Weights of a small transformer language model: vocabulary 1244, 14.1M parameters.
MLP neurons of a small language model. Each row is named by its layer, matrix (down: output weights) and neuron, and shows model dimensions 128-255. Each number is 128 + 24 x the weight over its row's rms, rounded and kept within 0 to 255. Numbers have three digits each.
A block is one neuron, or neurons of one layer that tend to fire together. Before each block is what it responds to, as a language model described it from the Wikipedia text at the highest values.

Responds to: Short word pieces in the middle of a split-up word, often a lone vowel like i, si, th, wi, as in sc-i-ences, requ-i-red, au-th-or.
L11.down196:128136196135104111128118105142165125102171134148121126126141124151122128111113127120077111135096137163152121075093174107140141148133167122131083139129147117127128154106139146112091172132096094091106132124133161145137111129123156150138105171135158071143127131159093173127133124159140127118134086127108137137118124137149145104138108152135106131132127116119090185107098109093167126143106

Responds to: Short subword pieces inside longer words split by the tokenizer, especially "at" and "d", as in st-at-ements, temper-at-ure, Air-d-rieonians, d-evelopment.
L11.down773:134117134139090174128134154138167126126130136155132153126095106143089127120118113127119147166089130155160144089117149132124104129170140111085144162136126123125113126143127144168101121115121136135066155139087106118144135106109123136168110143120178137148139114120158154134110163128092119116146138107098115139177143139081129136125116143096159157122123130176125086139115129118125158109176

Responds to: Closing markup at the end of a line, mostly the == or = that closes Wikipedia section and title headings (==Early life==) and final table-row pipes; occasionally commas.
L5.down67:131105130144092107135071118125118121111104134129154100139180118098138174130133129127103127138102137109104108120154116082082151126102129172145123108129125116175117125111149118125153100104132124103113127154161090185116105102139166106167144111097137123143105129105161070136101127154138156164125140135113108116123158112117106184131127249152125136159080161123120132146118132130113120179139
L5.down86:106174148128132118143194153156119158124128130152086130169115131115116141141117122130144122123100084141120142133113084062120161141122133125114126109129126109151141128117139093149132124117114134131157141121086129155118156109125123112124177146119129114108134144156140156155105084085142083109160146109129140148126152178112157158121115224137153119166163165110148136114152133141123129144080
L5.down167:157118133153126111141138159140148112122157120186131155069120105062110167137178146169152100140121133126110120144107135135125095112157141131155113113133126157160135173139163086169112111129163127164117097083111147126071108126105122146104141108147124113093129132091140125154116158136168134099129132169120137113097130083139112162112109063137126115127121144181112134116132174132105130126146
L5.down376:137092134111119091102102129128080156109109132125120160126165136102142108115103152161113106125117117137130130169153105131141089148132141127124118089148116147129172096096113143160146130106119159117151133134094125181094132136122158078135147143142174150140063129088174109141162107100163102167123178139141149153115119160128104126129113196149112115140110120196116129123103154095137131109136
L5.down536:140094189171130118145152092166131129096127124134097110158101084110115094113152155132118125124147113157106099114134100113154156108155113137112114125129132125129172133101149074147179070126133126151096154128083135144114120136093157091147175142127157170136135136176144098105112126129138121120142145093164134110146124136109148141165120176160132104128086132135168131113117125122121120135182
L5.down707:122119132120152119164136166100131111143131144139116154138144091112140162129110131112140123127133107130113145131142103127121136096113117131131127158137156140104102122147101146127111122161095130096140120140127121122125138112080139124104140100115142133125099134133111102119131143099118141119138114147124151092124155140126108158149130255135118087129111129134121131121118112133145113135129
L5.down826:135115123079127171111132172093117168075114158146092121101111128088087151118107138138118120136123120140144124136123072119168157097109129151178155116129100145095142134072141112192169126081145147131147122145096105143156114129151178110144144123104105091134133169127157101123149089114108117136133132135112106126149125174112118119124131191101147128093188086152090117114111167117173131089117
L5.down859:083096124109119135162150147134118132117106113151086107135120136125097158087094096130112130143109079141129124107101137121155156117101116101124154158084135140116151128110151110124207173161152111149095131148112089152143116123103095108091187149110144099121126114162101142122124123105144150134134135116147125112131183133086135114141135132189097128140132121140155161134124112124156163111165

Responds to: Word-internal pieces of a consonant plus short i, mostly "ri" in Chri- (Christine, Christmas, Christchurch), also di-, li-, tri- starts (died, library, tribal).
L5.down4:105127129120136173131141109173183101096109066142090101158101110146147126131106136140155093114116107131089093143140129085151142150121150155087164096173154146135137156107114144146108118150162147108155163122169128144124118128111138128154092146073164112119137107127133138144071100165105148075148130106130132136145122127119165123143114128117147111125101126148147098132182080134144122140112
L5.down20:114148132124109137138141064147137122139127101117180137156117075077109153127117115184143120125115117109121102123137165104103137116125124181117157140152161120090095117109129116107134131119123132138149117147152124147124127137096130128127099141114062115144158136117129135126174123141121136127115141145154122122115148130097107123179114140132118097140113130094150110137161102152129106120105
L5.down192:085137125164131117130145057145160151135106119148145127179113138083102102067121125142137104088142098125161118081121189162138123090150162098147074142150105135109167130192156139138129086140180144155113090130129117151112142137125122106146097146098104133138153088112126149102121112114157169164140125146165109128116115135090094093122101168136133106126128133135120105129125146142151127091120
L5.down313:116131134159090120135148100131093154103128121118124136142081161125127162153122120130096126137095086136142131158128141111152123112173148118116126175117101118141151119100137118134084117111113065102145161170108117076108099137128154141127139135133142123132151129148162099158088133165129116119116163128130096132135107125149123142182131151120120147121131155110159138142100111126156138142141
L5.down382:117127132111131179133151152104123144123137123107146141103170103146136124144128085166130180100184103137135135148128152160067124119129139112131105160134117150143126110123129139133115138123136116140092098111136100114096157149122130149129113123142114095191102164140152171164156092122145118142165143111132125118089134112124135083098127130084087102123080098095134132045118111170145124140185
L5.down563:112082195134111113146131109150104169128126100081121165118108119132120138111107120176131138134130086118119129138118127110144122163113095101179151127161135126115148148124165146139131172116123095151124089147115189144153141081108109127163126101116113142154158117099103106090120206107144150106137113124145123106112117141160111123127103120115161146123168139103110138124171136142110121111128
L5.down738:123120136153132127136119074130111122105140091118164107124117111110089171155137140154140085087106140178096154113146146153137128107127114131105096122142179105106100146133115144168113141150099130159155110154119161121128083136130114123100161163103120139172075134106147122160074128100139150149130116110109106130149136082132130143091093168102116161120123126159144110162120125122141150138139
L5.down776:154132118139098132152154120165093137093144102113152136178140138126142116116103101135178169101153086155143114134156128168113161168091138152122133120096190117165105101129137127086104149075115142157122105174099137102179120142149138114155123073125152134109095143122143110143124154107124092147136083100115121109131148142113124138164110226087135156112128137150117115135153143115128104108152

Responds to: Short inner word fragments (often with i or w) that split a word after its first letters, like t-wi-sted, con-tri-butions, T-w-o.
L4.down71:132104125131108177110115088164132121127099153184104155138123089147114119106124097169125133115141116126124108124134150133168103118172191123159128121125096125125134112124117161152071119127153162170098122122135143115115151128091143165157166134141129153127192129166157078129127130172117099151135162132137175123116129157116132142087121175093149110150148112137122123128095123175119145153170
L4.down137:139116109085148122163146115123138148136126100166129081143157156180109141055114161124130096154157136088115114140143096137128123092100125170130122102132073136105143090131139132156140116125121119126169080081102107162161136143147165172153108134147108153158140117175123113110106154125107159132147070116120128160109158153143127133177121127133108108112118136109108107142152135114116115107134
L4.down187:108123150134148113096107134105178115105138110112150102128159169159108159140133136129099142149111161103128088103110069111125165120131144128129129127175094093112141130136074178092153146173119117110141120123095114139111097122152173114087119129109077137140098154141158162097138088143127121117170065159161164120079114111121168135121133107157158152119120118111137137122114132105126132170152
L4.down292:145168099150121091131130091094164156070133147139158123055144116146123139117158134117120117128130107108142092126120146086135109130118166151107139146117143084092139157145116119134093120098141095151136110163098131099148083151141122138099114152067151114158145138094136062089123130156100125099122141133138116127139139123128163125155117128121167105136125148110089152143131116150118129099101
L4.down653:139127120145108075118124106163147128140120126155110114129152112096141143139165165161148095155127148152143154138098129110127123129129187119113117154141138128129152124139132113111146124126112123121158102163073181100143179090115096124107096149073085126091130122112121132085108164093161092124099114124155127112111133138100165104113153072140158101121130116144157102127166146138080140172094
L4.down779:135164104096155142086146082158156141083123153102139094077131115102179164136143148132130103091155118147099132115158094109145152149132166130125142143128170147159145149108139131089091112151120173138067093176114183104096128097129109092108123141071160118161127159123148105131107162137122111127088137136105119152131135147122145110149067176101158145110125118143141157104128090133140098124103
L4.down802:125151088132112160151164098141131104123096100154130123145129141081116161115093124140135143096135137153129127154109154146120164129095155171118162102135157098103122111134171115138118118130118134139116140160129129120113117124117154130144096134078138146121123109169126120126137094144141110151119179128124126130130160131108126097116088212169111148104143119111142181163169138108190134090129
L4.down1001:148131111106164129148149083136146125162104139115145120123114154124105113094161183118131121099097129104145102127090140109138167103126129097125137138118132107130098176142066089119156114121078117109137119138152102101127116148120137113114132105152116135104071159116095152103083082129169142053121138150167152151126125146113153132130114148170116166100103126149150129159133176117149128148142

Responds to: Fires on closing parentheses or semicolons ending Wikipedia infobox lines, such as Population (2020) or (150 m), and on a split-off word-initial "d" piece (document, detailed, daughter).
L4.down161:092097153116077124124176116140150233121119124142134137114167077175104161145156128111093159138117103157127103121134124088157144135119110145119103129102165125146123118111155099128161115139144119125151170094108177119133129131086186077153155150147124128105119116147147119124133119108102066094130157152129106156110119105106113132161132179109136159155120157120179157146118112140154114132147
L4.down259:139147079139151095134125117075170090131089107168108111132122140156118146116098113127180108142108121098118096085122195143113154127104134126134108124109130135147118093137142140146115095130109091136111142143134108108119170114114143201161159070120133129109120110111102132117133111169144117116124113149123071151123124145129154112117160183148127182153148143126146184140119153153103160109148
L4.down335:124104136123074138083145083178115113144089102154126104112148145089149123161079145174113156112124127141108122104126084124073132141135118120178097117150172128151138112086108141145137100118111163110127141146147106136128134093149159117139122137133141148119085114165142133167150187142144077110160111120103117131138172130091122143142097169147151144125122134123177140153149197111080135115161
L4.down356:128114146142111129146135119124127105098109133113139106144128117161109112118109122138144138157128128172114084149145137119112184152104139108132127122165131170133091122151122131140128115116090138115146165158110149141136153134093149098159136131106129144113145125098150112129120128144123134145152129136133163076134136133124160128212123255128137146128114137106153170130141113168156086120101
L4.down494:109135134132128112109148111086162110092097099107120146129135110147169128175144109151156156110122120110144159116128126116178063129125117099163143111167121124173126118134155118152123167136154140113109128148128121125122140176149114149102111153117157154125103105127103117114075133124137157173147078150124179099120138145082137147143134067166117112128156148123154144142089117092096104126155
L4.down684:150034116128107137144167130074097162176108092149148156110114132147144126127127158157122105120149140122130134130098164118135116135117130142142129141118095108122116136172138151114097150183093104119142157144170122141137127118139117091113148117162151143117127152126105164155125112149117130150099117126079140115123188096120088138124127220106103135174134111107125112115139126167138142122127
L4.down855:110127104130100113123126110061120153162165087115109123148110152132128186123107125134127144197128138139159129136121096139114091138144158119130099133144136100133104146130140118103115169102108146133151218105137119128126120103137113140110082062110171146164152122096144118141165069102093123125142129117123163148111122087103136118095137117155141171118143110165115135115128099112143095146139
L4.down987:068116123130101118087126130125141123117116132135058110104085132114128125129135162120158145160145134132089091099105106165178125126158120131128115155119140123123125098095130136127124161135070127106149118102073092160125117148139105107133143156149141149126114150129150123114142133122111110106167094146155170137101131098088097117148122207162125155095109157083136132145151112179132156146142